From a checkpoint of a small transformer trained on Wikipedia: width 192, RMSNorm before each block.
MLP neurons of a small language model. Each row is named by its layer, matrix (gate and up: input weights) and neuron, and shows model dimensions 0-191. Each number is 128 + 24 x the weight over its row's rms, rounded and kept within 0 to 255. Numbers have three digits each. A neuron's up and down rows have the sign that makes its largest values positive.
After each neuron's rows, "fires on" lists the tokens most often at its 100 highest values on Wikipedia text that the model never trained on.

L6.gate236:114091137144142094144114115122140157126166112123110147134144126110114142142136090152133158116130139095153112114134073145133165128138139111154130129124165129129100156149066112115163143107168122142082156132167128070083137146142130136163138121150108074138147148137092164165133129118108069155083120117121128121181174097127124124160156093123149135120110145156146150147086184150102125126119153145146121176133098147126102132144117158134141139176152122117100141157134095150151085131146103161120107172130119156129119113139105081076128115111147097136119140160120118128138138129140125181
L6.up236:178120139137154158117127100148095152155125126114031139154132087132144115123102112142111116155137113161155135143124182104119132096125101092157124118116153121156134145107122118139080107178090165112112156136130125118135132123138138110101165138106113133160136110059128132170063149099099143154126110116107097137141140106114171111120125111136110123145131123109147134161108126087122114126112165113131148190142148115130118139092133124092166120145079139144079124157106114156135092141155139139133146131138116095152135123129072134116104121119163176117108127090126117113105106163134113121
fires on: "ro", "or", "ra", "re", "us", "y"

L5.gate267:156133117106127146143122159117139089132104173123096159109139169132106149113115123121173094147117100161130072150128154111127107122145144110160143109133123147153063135131120125111124086150130147170142121127068152142139089176143118142170115126096141109153131135111111117119133152085108125133118148097161130153113152122153122121132162132101160148192145140158107130136147147129126132171094182081128125142133109075130139154154156139110127167112176114073131109125120158121140111142117144096111138100166147105077120150095147130121130121116135127112131116075175124152148088101123156115
L5.up267:149123128098105164152145132124202127111134123135105173084109131134114136082141104128127111140120165116189146140160147108142151159123113134148119117074156112118114122133131130112126160132171141115149200131094099131112097097117158104116135134159130116177122081099088129096132116104153113115116131113137097098092107112148126126125123123130129101117151122113087133123151090106131145146140128114129110134127116160095121132151152129107102125122157176089161164120184095111137131152137080062117108141121116113113090130152084133159145106116114170148153123176122125105130134152155101096
fires on: "ec", "c", "en", "iz", "z", "e"

L4.gate190:145129106154137084163104154148119131166156123114110112144141119087140168113110122152142126142135130128171097138100089189144158123100143116129138130153096146136141095111151143142113121120111141181153156174116136204124127121125142152145114120132114154097120101167071089100123170105159132137126098086136109123128164130050162115146130125134145130123114161148117143121139139103122132122150110115110138146155095142113166161101115142123172115131121133197129125146138132138121144139106171146137131077151120123133161174144138079116138130130106169115073137124136161115129152129137164138
L4.up190:120128119129074169091099143097122173138120149129161056118118140135041151163092145134091147140131133121090109121163110144110138129123137121178113168110167145106130121082139139140140115166136155117140168131119172140154120128125118102151150126102150143127101105187084106086141112110141127111141143155127132138124106125125150144120120133122138130152161101135107128106158120103121130138134118111143131159066129136121130118106145132104128116139134105163099129117144118138123157079153178106167109118147131139161135166126147141093102115152076114152107089088106095079147111139134145130
fires on: "a", "on", "ac", "ot", "i"

L6.gate301:140118107156103104114105147128114066119148113128146124139134112137136121113120100115109147148202121178152144157103135143139105139069153132142169101159125104114132142082126128098098127121145111142167114127149141154116121134140102149121134132140136129083114135130144136158114130094193125139139122134104080113117166093101169121107140167125121170135136152149124114182129122107137118144112126113082145160143123139095134111112130157117126142139170093111125110142168147169148125128119130111121119143146150173122172088127161058141080163132085119144109167119140156111138134114085123073
L6.up301:096170103119143102120079155107078114137137138124111162112137098127110161121119136134131143143116113137185146136121113132146132130140122106153112141146140105135103128112102133142103142127175070117184145168125095143127150103105128150091131150121143121102133113145100105116106146114114120144128130140072072112072136159135136134154083104129103140132110170118086137139131150099138107077143135103102136081142110154140171104116171123129150103150111128120160126131179093121141104138146164088115131134116114126115158147133116074148117101089105114107101174072117146113146131079092131137
fires on: "i", "on", "id", "en", "l", "d"

L5.gate182:124120109122103157146130097145131114135170108181133107126119069112087107118134153128124162132122106112152117141073113113085111083111145112174114153148134113135075139131132110140142114146067144121125122099182185134147169136094128145184147185096085105150137111134135149101119131116113138114129117110132120136085109120164129100166108118105104122146109127152086132137128141155072129096110144089089105144120115111141114106127125132154088096153090117099162118150114132168130125102128124091133091143124141157150161177134144152150104139137107103094120125103121113128160117101115140122
L5.up182:142111115109111111152087103082095153126156122147091104146134129122069119067096138191113094132124090113067121132133133130162118127180102119126128153098144115122116160084137163093168111140108136132129157111141118139123108138131106122141138134117129071165159142140128176118146098109136110135139116167112146112106123155164121114117174092142151134118123118137125129107170126117102113121113110101190129108147160149095090139134079109150130131121092131150139125111126111168162130070123130110129110119136133132136119155139176155129087128166160122131154098109131145111148105107174119106
fires on: "im", "ig", "ra", "t"

L5.gate254:153151120110146122140145104144160164152112147099115155162152085131136112122135129078149126112087115142103148154082146150155125091101129147116151132126133131144102157114133145108133085133121140150114131130125110129189135076142181101136170177119117093111107153120157086138119139150156143129101135128092089105147146104137135127112140140079160127143141102154121139122124129134121134102132084153110137162133146111099138121137124127140107118107130112125111081194112095132140111153147113119134076101147136155129099139151161152126131161164085105093143140100130218119156152136176103133
L5.up254:154180130088147116127119123169147109166148147102106117147127080143161130154099134125139166155129134130116125119142161144100114138133197099142158115112150148106121100141089127105126121089144149109095143100074096148147115115131141097140087084132129110140117172155148103130146114146123184106145125107144155114130157126115126141139162142083134137104143084147097179094102119154122127064158103134129087128119133091094163113126153147139092117106129132101139133138124130095134128131127116105147084123126117121109190140129132110099111158117078138085172162096149114153134120139137100116
fires on: "il", "ed", " pol", "ol", "ch"

L2.gate255:180151127132106167117123174104127098089147117143119125095108116145099120137146129130142146090110103099135142161137118143157146077078122145117109103196090180149086103180134158108119107095144138153172113159117137096131109143103136104161130165097143094146139110114136154121136138142161157103147124134175097109167112109138120153137175112122116110101151134136090139128108141123165095116108127140151149157116126129102141154120103130107146167121146126078140145135160116146127140095099117155107151166148094138125142159098152156123090157158130118160087140083126148099146133120126114144
L2.up255:136096128175119123131100142123107130135093132180154125142151122119184173148118129156150126114120104105135092125105140125164119106180162082098116120134104130106139156115096140171167120151133133130153070139176126069111105133135115122114132169134171106104163139080113127150129154121143101150113107153127172102108122135177129181080094120131125117098127138125129124132139130136131150091145116130093141124069151134137134135103119147126119180096146118138092098128141135113094123133125136142083155119098138151093100113127123110123103126122144080096132109066097153135125147115095148126
fires on: " and", " &"

L2.gate60:121115135128144073164119149148133160142156125114080123129118143118092143141156130108092097160119128126106151094129094161140106083120096160132124119119111143083092138133178145124135132110163140128117164123139141108079110144188128119164145143105097144127134156123119172149140133128109115116096119158157154103142125105154126156131160130121101100125061118145125162135178155127113116130082167131121098136116115113135176131104160135087177105137132150090128120135153107082087111131104149138109138108106132118133103119121115110135098113188097091098138140128108145087112187144116118159
L2.up60:149132103079137101130114148114130120196141060138123094128122097144154155120135118176110134119125155176138130146131082139172147132118158119109169114075129155127139168160110165118079114117146117122110136166110159143113108124141113146152153118117105159106134094123152115162128143074164090152118104137138129109114091110127121085122129143126153169122106140129139141124094116163112129140138135134083108094148111117066140157157124147143130125111159161134138129104127084160080153103094087152128126151143171130102129142149133116139117143116125118144146162122090122164162109119161098158
fires on: "as", "c", " ac", "uch", "io", "ance"

L5.gate25:126145135143093120146133105089115125120145117098128119124125160107103135160137118136102068101122139093114104101140124153152116104169094113137172130113113147094118124144152101141105111135131167155106129135106124163131105148080146137118139144132099124131131125094101127109103102143115141146118121108107121079163171109185151100133104134137119162101142174158128159127106108172118109154123107136124074105149126155136098080139075166157126103159173120113117137152167106158114102131116152122108050110128131114131129077143183119149173151123108143108171116148153168132138117130147128111
L5.up25:134100142166145166173123123097136126121126094149114156152131157115121119140161142114144114142120122113130150142146180138129129127168107131105121137146133161138116144150140150138128115109093157168102124150137110152155116148132165181132159104102114171137118102114111120150144169144178115160117134112154141117107182114153114140108159211132102153102082182140102152155123135128164097127119136107129070129140083132128108126113153137156169111109112151138085155169146084095095124122116135122144086151117150086110153085107141101144159155127133137125137131124124124147178136167133157136
fires on: "s", "en", "ec", "areer", "es", "ac"

L5.gate20:157131113105137140118147113065120143129141139136139149147189098135111136126064138115141146078155085130146106118182125109163145095128113152136143083128093145139162169144151159113170133153131133118155125111182136145157143157124112160119134142085148113113153108121136161129087120126098123160137096125119116124159129115101123109111165167121116123143122130146101095143125152142117110143128116141143097140165150123077165136203154086140134145114113166098158120127116158150126137099117145155120097100150133142118112145111155115100102135112183143130114146089102142136169105070138131121
L5.up20:137102100136119154147116123143091185150141109143152136131148146137115129123135110203133134120117114118096107131149110149127122123087056162167086137099133133167141118116121119084190140125137137138123146097154171125135155114134128151124107149114132073129129109144127113102112106141105169161122154161178107107114095142159103119146134101111129113142126150139133123087092109128097107083120103169179115087115174091140142146127093141141127149141160146123104116129110137121121138094094167126077104126156109163102152115126138143161162118127139118123119146083111126109148093092153107108
fires on: "ag", "g", "og", "ra", "orld"

L5.gate321:155161099179056167128098148149096085087147090181134140128135153105119142101135089146150176094117131151105117141133128122147122127097141133136114142133153137121121107114120103071116139096076130127153135131148145136129131147136153156188146150110089128149108133154131162129089097152140128167103130146156102109079167082178138146116128117133168134164138171147137115137137084132151167107119101151130147172096168149138122118143101136121114134139066138129147091153149153119117125144132120085126142100124116117101100128138114092112111129140113132127126126114152151117087149113130138117
L5.up321:182131156118112142091159136156119104129125129113089172076114125144137107125132132154118123096104165145118141121134142096161142125149080158137144107114140180126126120092132159101178107170175094069128120151138135107140120089117104126129167109105130120119168156129147098148101105095133081108110139134165184130117108144107139127115114148142149142158137100140132142126136103137148111159113166143162157075103105117141126124093149131118134161129097117122122167121124116142130135138116151074147132108159124103164127088124102134102108154139107082092142123103178132084150097099158129142
fires on: " and", "ark", ",", "g", "ant", "k"

L6.gate238:088152140153147143105116094116103138092156116131141102135151136094156150123107093117113111174157138164134098139160121164142107117141102126142161135127136153137120112112158111102082120117139177145116119116126130136089116118137116174142156137133115156091116119134093126145144115136106134115119081129137117122128171115150141182057131154145176133105144157152136146157138142107146106098143115143128130163129121102102162107099155123086114138125100120157106123140112109100167157166150136138114176095109114141128155078084086097154150145129100186163099132139144131100102087114075113125
L6.up238:108104070141122120140178111096155118111143145125137120138139170132123123096133126092164145149153140143127139181168110093102106114138140139117132123119134095130107124114084146107133180159104135114135150092107141168126108098095123158102154119184105141146109070111114094130127097148114131077115127140135120093165096183120135091115122097120147129137114105113071133116152128125123122091127109142126066181173114118183131130140155115108077110154116152158128115114134151156102139102173160096130139117141129110168161147118140132160155144138101126114106141131136129127127125084121150128
fires on: "on", "ent", "ar", "ic", "g", "en"

L2.gate149:155077089161170128160102150109128128132156126107069105107102167132144098133163144171143091151153098122116145120140132152156161131116144152089167082097112128128138144112139117148115144149077128086141135105146115149101111167180130153126144140107141160100142138130107131145108133132116151097113146129126118128116131125147115161146166136133068081105098121150161147089153144093118122120113153092131152170142112129144138100133124150120154118134082121089148119126159137150117138158111139131131149149189118123142076110096156118108116160115128133121113122134097159161121188166114141091
L2.up149:113141122095126130107145155139138093122140097107158092129105090139148118165114134118121132135132134126173129111173126137086103106133120129104143085119108138139131109131116169133150114116077132123146143149112135124143073118104154111151072116123091163102181155119142105153144126125139159107138140130135131109123108106106125115142106143126155165134139113131174149090161104138190137190090081136156158063103167128119124126123116181148103129139102120174147150106099119178124097148120115131184117103099153133116096119116146099126134144127160149131119161143118104110180128152140160154
fires on: " al", "he", "as", "h", " am", "v"

L5.gate58:134115101117152102157137113101151109146124124095131106090142150105153147140146107087110115131147087131144107169178159091087115106076171125157149104138136131133151103152149140112142122133135157113133137159142147140168106120186130155145119136126128143133157129147213150115071141118095125097108115134160134144145150121141181183105120147106129149175152119153146168142136136115121153114122113122131118160117079135155161120124133092087139126120101167132142122144135148173123144162174121086143166113151148147111111096104088128181120126091137155146127146110104118126138144113131129125
L5.up58:167115125125083094152156131119133135172155146142120097147135115128158131173086090133126079089107123139118151095128139136154071173153084138120147095126124138144114122118135150123124129161139069145144103100105138085108137113143172155168131145098153173147108123091124163121142103135133119126142122115138161110130120123095127162112116120101108106137107110137167117132126096113189138140147121144115169121116131132138130105139116194094140154146085149100125118117110097175114135109141148114119135140143150134149099108114130163129187141130175124130154135112109183129151122062129155133
fires on: "y", "k", "ch", "i", "ar", "ent"

L4.gate182:164124151091130079126144125135120089154114128086124130131080118111172131143109111123116126161085176149121098115173097120106163130168132088152121069128121132131109133137162125128132098129159092116169098155146164106148116140118124121134146118128111153149147108083113105129153129100072087122099117117145132102119158074134130159067175119123154143117111101142126150126144117154103132110136110140127119127115145148114126139103106152154127178160099107182105111113143138163122140133162142089109117075143112109159110172128080120150116140145121135144122163099093147120156110113110111154
L4.up182:158158151143130128142087120142176099129158096136160185108153135134163097117130140137090135107143106126110153102151153142101164146094129110118119136096093104097179102151166117164090153114160139132140141107113084123123077131168124179106179117109164131118122148163114142147144132092118146124117118122099139160172118122135146127099137111126130159120119094149102156102121134132124119129127117137160088130140134143149068120134146115072145189119133147112099134143152101094122132138181162132102113103187113120097144158125133116098124133143107134110164139107119138106103173119132117099
fires on: "or", "ir", "an", "al", " National"

L6.gate42:124134113176151086102115142133100087124151139143117131169130132157071148145180140100125131111169174114147106135127126139105115076093114141110141102112099160096141107139122113147122125128118158123134139112129122131120115139091107108138173189122130120137110127136135140136123171114158141155159162141087152116095145113148119144136148148128149114076152143164120129199128179098117130128112155141102151136133139162125177158152123141107059156139118129189106125142115156169121080086148139146091105151116122112155128123137160113117118130127114112137114148131134127075176123127151106131
L6.up42:149156129161111109086095123109116093118200112148091124160103169116131127102142136108150111099165152115135111108108147192152124178168119130098143209149080153116148096167158142108119125082146110124127152142134133096129127114113137109121139166137122117132143122095118128124145152135165140118136114155080169111123117128173151126132118115112121116140117094166144115119126157096116140152104085084105109095138104169142150125156113167100118151128135126144127116122138159114120143095135131120102163147082145115124116103128176089115131138114154120140126152139096118111131144122066126090
fires on: "v", "orn", "st", " of", " and", "20"

L2.gate83:115148148117110129159156122090111130115165091116130147132116155103143144118071095153188139111160110128148129104094124059134121110109131142126115118131158109151128174165124110138087166129123129174174155141090152122109127104148106099121092167127143118110142130145131139146154085145140158165120144138100126099138132110148109116091150117109138118095112177162106139129121083115134142135108109085150146115156110142116081132160125107119138149092139135084130114143171122130128126162099107152075114166154104159114134095125135117146161141085085115101128102132123160181117118123152143091
L2.up83:174166108137117149131080107124095150117148152066144137100133126126139112143139148134172125093133107124140124127103077110097104157115149169118166148143154123101124151144117138118109119142135102125094128149124111085134096133104118123147143143167122114110101141160125136089146105114109147125154105130116090144120118133098154088156182124137091156143125099155127102151139122151135134168130117099125120115100095113112098213160115102101130113113169124104156112129174119151136159124142116134154151095124067124120124113144095125141151171110163116129108105089152132132088187146175136126
fires on: "ro", "e", "s", "ric"

L2.gate377:206135158119133149127074162125125128158154118158109068099076104120080147112111145165125101151108136068148106085116123101114157086138124095101124147114160131086099137147183144159100137175142117129100126122130134160098124147138128181143122107114140102121099156133072118132143098133118098123130149094114111115130119126151147131149108087107132122132091118168151120105151119149132126134127159100134075126122119162085130138118132111134148143158112102115120131118124093121094137130168112109115066133144122121132121097126157132108174108120094124145146151134144158125150106108125139097
L2.up377:182104113154154131179105147166133152146112124144120131124073146108109128100129151096168141142139137129130158102107128127128115123139124089103115158152171146130088157135102128103100108099165133141087144153134130166126157114116111122106148136112175159134131128134136135187145144138113108090152104142083121131111126147150168129109155089134115132145099133121184123149109106145087140110113174120088093166158140129143083172161114120140115119141128112107121105082127112137108139124131107154142132149124067118118115078136153167116170133079096086158122124150119134124134144105155138078
fires on: "est", "ic", "is", "s", "ax", "es"

L2.gate166:138144099135140154082153130116144105099125120129091158113152163066143118105156146137083114119149109138102139176113137157111139140146127110127137172157164142158095107135178092122119106133151121087112137151119128129113132087134096107123148134143106121133153159104119125110103118076153099123145099116097142121097152118115081137116113099147112136115133114153149150165094138119132126143096147185124151194160086131155138141163128128136122108094124140115105150138154104164142136110143134107088135152128123109140130154152095132122076110084151118117103137109153180135121187101084104090
L2.up166:143133140129152103133092149076095171106114101132113167121142183112107133125126117154123090123096113150100124141108153137126142135155170097126126125168110171162080091105136090171090088094125134138108083136127117143122094136133075152154143137112124116124166157133131134107150135112069100125156102158111126126113155110164152120109102123148169146174129119083155143122105112137144132095085130104091146152159073124165133148136132112202149088132089100089141128131119116128133119093157135100135113133112083122134139139133156156119104124140123151132102133141129135136107156118120134114
fires on: "ie", "my", "y", "son", "ry"

L2.gate76:107141151140113133134118152113119130114166137144114135105139135102152157161140110126118141133142104146093109120122124111093104118115152132105081116149175130139095121136147122204096121121152131107131132110108129143129170093111123136172169143154130127132164193110107097132141102097099110147111116144136133131128152129135113088097133152082105119108097193152148151113095147164133104103128167110103131175135148139174140160100111154121099109135155136146118104118161077135154126126172151155083098106156126137109181102123150114151122110140116148151129122139150154195109139091083116138
L2.up76:104154129125167160136144173118108124105100140155089120155184126086133153075105108092129130103148087115105124146116124125130133123124145124141148119115134132147081066160172148106130089154110110148117141166134125120096142099097114147139150141123128132104135152119106144085185124129114125132124117171141143123120104146175106148097076130136097125159145169123145193139138134129087099113138165125133102179126126083167174106094136133144155143102110134074129115088134096112147117127128139135111087133114086117114149079141130137114141108134143134150122160145146136122119111153095100130
fires on: "son", "ley", "el", "en", "y"

L4.gate178:129127133112092149128143128139116117132097112119119142121107171099124138134138074120156140133130164166121099158084098162130175136132131105190115157136207154143099106135122114135088130118116150129153126130137122115142098122112112125113144133145122123129114146074093079121146129143069131159157125103078128113099128120134144113060154154122095159147128148144112103134113145164144091132160124103140111168169135142144119202118124149159128175136126126122158077134121146129141123131117130173135125138105073158125137159129113133088164117113167124143116127128148109116174147117142146118
L4.up178:108183141146143157163131099168083139144128164163135136148131157119141129132119125086140123104120129098096140162093085132143146114123113133142140110108133129136075099109113131077124128131105098145097144115149119160127163087079159136132118109180136083143136132186135097104116102154150125084140133123131109127153142126094112135109145147127077147097117128116174097151119167125140112072131148128115136139157138144162142146105166170138122105083130110129119109088108154116121159158137103136149105105108083140104144088131121143129173133168163132169172112145151128143101120154145111117
fires on: "ers", "on", "ans", "er", "ens", "ors"

L2.gate94:191095122166100110108138134152133104133102145159103126105108158121088139092105152135121160111144144085135116085109106129115161105110127131085134159143127135114095095151141138129138091142110106151095153115166173099117108163137121120143132120083127133168101157186137169124089121136094108100125120150132156139087135081098124154147105107145134084105120166143128097154115125124154121125112153078106159149153132135109143121117151101123152106104143128103155113139174106117124126128149161118167115128070112170124135125121142160120152147189090096124158106132137110094136110164135122114
L2.up94:078097141123104106146080135151111164118110130169156168102134137123137132163104135154127139124133119145123129142145101100130125125115136122129131144154138094125076113114060078180133167151116101115149110111105180144138163135154136136120139087138157150098139099152120120113141121118150130107120071157126133079130139127134133112147129141135102123125128129136114092116143169106084128106170161111058123134115104164122124118106139090133112166149115134135158115108170161161096156102179147115130134134107120134063120118090097141113111156094140132139134094124130120143106097082099115100
fires on: "st", "el", "n", "t", "od", "ade"

L6.gate239:147132106157121093101076126100101076130132111119093173117143137098118159085093121146180102103145125134139102152098153186126113100107105143155105106125094134172102112170146132120119147114133122131118116064111109146142145105082132160113166109122120099136142133135071146118133188112111153142105088108136143122114124106161139093132124140091128121135127112160097108114100107085149172167107152136104137142125132151080142164159129129135151163092141124103147129153153117111107126122119169104149139117163129079122134160108145123079136124144129097122122080136143110116099121132130140133
L6.up239:167179138116117113095086118123114103090132126140122107090101126140080138131132142145135159127112141087134130113118110140106114147135158129109163164113146153092117122102112117138083120111118110115144149123099098137109136173142112118122156125178112145167133115141189118159175123127126141144171151137173140098110121120139166127099103169104130154110162148118111140151130118149148098145141135135113128127147145117127134111134143124106148195082128146134159093119161204125167108107098107108119124140071088136142125153103113156080104124150129152137136158118149132078132071122171134138
fires on: "e", " |", "st", "z", " en"

L2.gate123:157115147108105121177114128143147129129120116147154149115124073155126131129117146130153126137118109160164102149114123124163154130108132081150182127142125131128099131138133117145133118173086132119108156157147128149140119111153146123122105116106122116153181123154137192093078114141111165155101097110132110128143117132093138154106165180059104130144142110152125101137148149132154122164124124147118145126134129097125149124061108096154105130151103111131108119142134120136131095110124180096099161107139145074133193170121152154131166145161186138142100141148105150094111131124132109121
L2.up123:113140134118128142173114072137147148144119117151119084176118128134138187136141134117157141175138183144117157136153122114116143114130099123131156122077144187102143167106089159125122103150100122137093134159125117175121135161099159122146090101186119160109146146137104143083095111122088131087101145125117123132100113112127077121126104118097097107094117131148118144148134146109134140092127117125115127115175130117140139125114148174102098077089132130200128100106096112127125128182165122148144112133120143124171109124111149152133150162134126127140133104125129134118153127116123090105
fires on: "ens", "as", "ess", "ers", "ors", "ans"

L5.gate172:127149137128134157094092137108119159105119156169137163133111107122112130108127153107124134114130110151147150133121140129133165118155111147141087108123135158157140165118141154082148143092114112144121162136107143150178138150183121125158122106152165108130143105127118164153097125080111173135131152143118110115104120096147103138147132147168127095115126131162131111127142151125122137095140157142124115149091168086093104125146134134131143164108137139139149143095088136162121096161110132135090128088135112157131086125090198088136104169138101131165082083121129142113152137170181129068
L5.up172:089133122120099103151124109123121134143120122131133147097176113123168112118147152123131101126153161117091137113126107143113130086136142113144140158113088162131173119127138136105139176123137154123151156083144128186098110192120168171169163094119110140133104083124119159088166159149124119094143150120115128128124119121103131104128136097091108123129157122126105129134151141097111096101139121096143087180094112106170164142108133142133162106170099115156111162116099154117132130138157136118087130164122111129090105138135128130174112122127142152165179123119109108134085116115089096078
fires on: "ag", "og", " an", "ost", "ent"

L5.gate281:153107107099134109157123139093124135120105116137141139106123133093101149131151108144163146148134093105094132138118162133134135157139145128121140142155109196125154132158133113080123117133174092117118134153146126060107124151159124151139143127085089088110164128124095208164130113128123147120132125122095126120108161130126126143145163141151110138125118155149073102113122123136153140106147124186112093115156101122106131153134131154071122187094125093135125180151140110122132088088120135087113165119096121113151154116125152061141157169125124143136126129120121098137128143117126157151
L5.up281:177129097133123142131151130095148173080133169115130154130130144131109131104108141088131159122163106095138124147147127086094150134153116142131108129105123120171138179121082113076104081163121073099135177138128168169138156080109152112146143113146148138153087102108115130141139114112110108147110140091138099123116154124167113092139113141174161154116099170116136089113133120159114108148125116151118135128143139174120122124130106112099115161140119081112135123095131095133094130097109161129130145110098113146144135123118130157136129130159073131144116152124118116138126061141190126130
fires on: "ab", "g", "ur", "re", "t"

L6.gate49:166129044164127105146117141096112114131138095107154123170159095145080157134154127083104140138112102110120115158116132115143138154126141125145143077142127083137128088148116181145107135130108117123138114158119158173133123150186137120113116145133098123118150119157148121122095141123135149126116115103122154130127151105101133114113132124108127087103134155168109143158135158106122141146084126085115098085138109150119148120178142094110197140133125158118146160172161110107145127094101167124092141085112120138157139109099098120153096137113113122122088146108083109106097145144116137142
L6.up49:099150139151112096137104113143143119148133166115138114140089152137132120134144129123092100117104122143103171146097115160105161109150116097131153135110097122146137129133113130086141139189177109150148157126101091122142108095154153114161134155114142118215112134158101115073106059117136122133140122112157101173140113100160131143149107153104128130129122155124077087153143123130130131096111123130119113135124172154165116152117159139132125091149131135073172146106102144108108101097112145063132134150124111123141110124155130101160149130144153133136170090153120139134115102165128149105
fires on: "b", "ill", "en", "i", "on", "y"

L4.gate310:117169106144117117138117111120121121162132109155113146113143151096146146171128120117115101150142126136140134146141152129118132082129138105134138123179101133140124158126148132112103070160124101116148154119109138080115195090091106136107101166137104135139177160124143093107122147121105087127090159116098137138124165127172152100091138149132131168158140150144123133151114124140108119083135163145078120121129133145149135160083138205132099131080151123075111110126118102146131088122145131125141098154111131154086153149143125139093162146110154143143137131176128113131182116089117149141
L4.up310:106094133100128124120132111111142092109126175124122157136127128123158138098149123146147123124116172154127119141123094083125100177158073126105133121139203140143120083097134152161116114110087180153138125166117094139124138124115099109107063121130156094156096188153125112139095131146153134102102129076129107112153112106116142141105127132123126140083098140134098137115115157111127137147141089140134086122146126157160136135136157137160094144126126125125096088101113110112128117121149123141097063122136114143185142094107111163106133110159125077104159139127138143121096142145134148105
fires on: " bec", "is", "ord", "et", "os", "art"

L2.gate286:115127148115107176132160143146132134127139116154115187113082117112069140113134139151113123128182093132128108147131132098132134092145159118170088137142093125129127132160111121090112114146134144143107153155137087172129135081117113112103095160154132163137123087101121161110123107118152138131139112110117137139145126115146122143160112104113129074146123122152097101142152141101090094121123136119110123129144099140094138133149128084104096154121097148052140126139130160139149106113164156139092121109086122088133175117107149133119135148090164142151110139133125164162146111150103131211
L2.up286:093143079143184110116140121142145132171127091109097146122122098136100110150106124155148136087122105094126162126151108148136134100125096155078132158134126094145160146128089104122100142149084122118077140110147156139154124154134076161098086121114130131105154107130171114117106137104166102150111150117084128149099093152123105114104156126111130111106115112142134102147151077086132092121128122097129144142134166113087141116121122104129112132128140162123129148186110108107107158100107156169134116151148153138082116161097148080107123126136152133100149129103141161109141068123141104109
fires on: "[", "ation", "{", "ut", "ts"

L4.gate110:126128099095108090130163082132150113161118103123118149114145108121153107114120134124118109125089100131148128217150150156149154110108120147096120115137117172103143088111151128087141102147135112145073124153126129107142142139099166146152107129139144139200121113069119139161125094143154157122119131130138162137127133108129127158108164114121129135143124102173114103156158126074102086151109086126118115125097144087105105102127083160105103153117130126124142159131124099138117094091123130107122161122131139092127120139133144111116087140109173149082109141123164160111153121127161120173
L4.up110:153075157119080134106130099121123132140156098118137130122107136128123125127109143102125141101114124075104125148145118082114169116164156119157141118170138149128145145106091093125175114133091149083088133133139117129136138137080156091125162143100125154136164132140100137110148153155134107125096110152130113108088091160148097193065105113175113162146117164117090164125157101133114082107134076152122116113118118145167122070102107141149136141136094093143123177125135139116103111138144154123116116136140116134152111082130112106137129079141150143152122120126112126102158135114123099133
fires on: "ar", "re", "se", "t", "s"

L5.gate3:097125122154148158140068140175145121106126162123143131135152146094159177147102117155132126122123121139135116143134131146143146158165089131120155173109141120136113096130109113122148106140129117132125188136146126165146115101128174185167186161100132123137117139144113144154129131124119148159132067126146117131144129107141148173104088114161138087111130181160085103121103175139159145118128140130121160182161114169142137094150138125106114125149087100153121114128134129113138104157165112109095120095104118143120139083100101095146161140128095134142097125117130123099113098115086158145
L5.up3:111109112085122140133140112121118102142094124149097096125136149114137131145096116129155161086105135138121149143151140108122106135124118132143085157100127132110125146125115122113134064095165130140122188132172137151121101120152124162088134153114133122130133092132125146135134090116117121147164071092105074137180176163167110098118074129102140098148122175137151150154108123152131118098143134128149081126108139130107154132152165170144169104161140147169117166153123122097154133160158113125127122123151129111176139109112089117148135156165094167094112135112103093129107155156119153128
fires on: "om", "id", "res", "re", "or"

L2.gate137:164140129114145114093134080128093131120142149121099120140140145103187089126108127147128141123123153167146117086121122165150118158113149109104117084096154198149121135112174124137139065140111145123115148073122119086114144108146146151101186105143185104101127130131123126150117150120118167130158110139103131197128154117117132150099128105110140165087136139173134131136118114109113133097117115118133194144132149125128149111132144116108110113131118109143113139150122097075119101093127139114104109108177128133128154104136106156133127125140152149092146138122143188100137159105160115153
L2.up137:107132172115117114125083112151132126185137134132163111172132117143127126141141110137135108160130142158112139096130176162133139122183089155131096139099121129174131129116101117108155097173170123092125130105130111116098105105112126095178120136104156095125070177134102153151124108177122149106110124102117149157108118126145153151124117129105108133131124163123170109102102152115128146141099132125121155154120126068180122166104083135136083109138091134114110115132097176129124149143123148085131112115158085132178144132126155115111094138093154116119090142085103121125101137119117122122
fires on: "re", ":", "w", " +", "m", "and"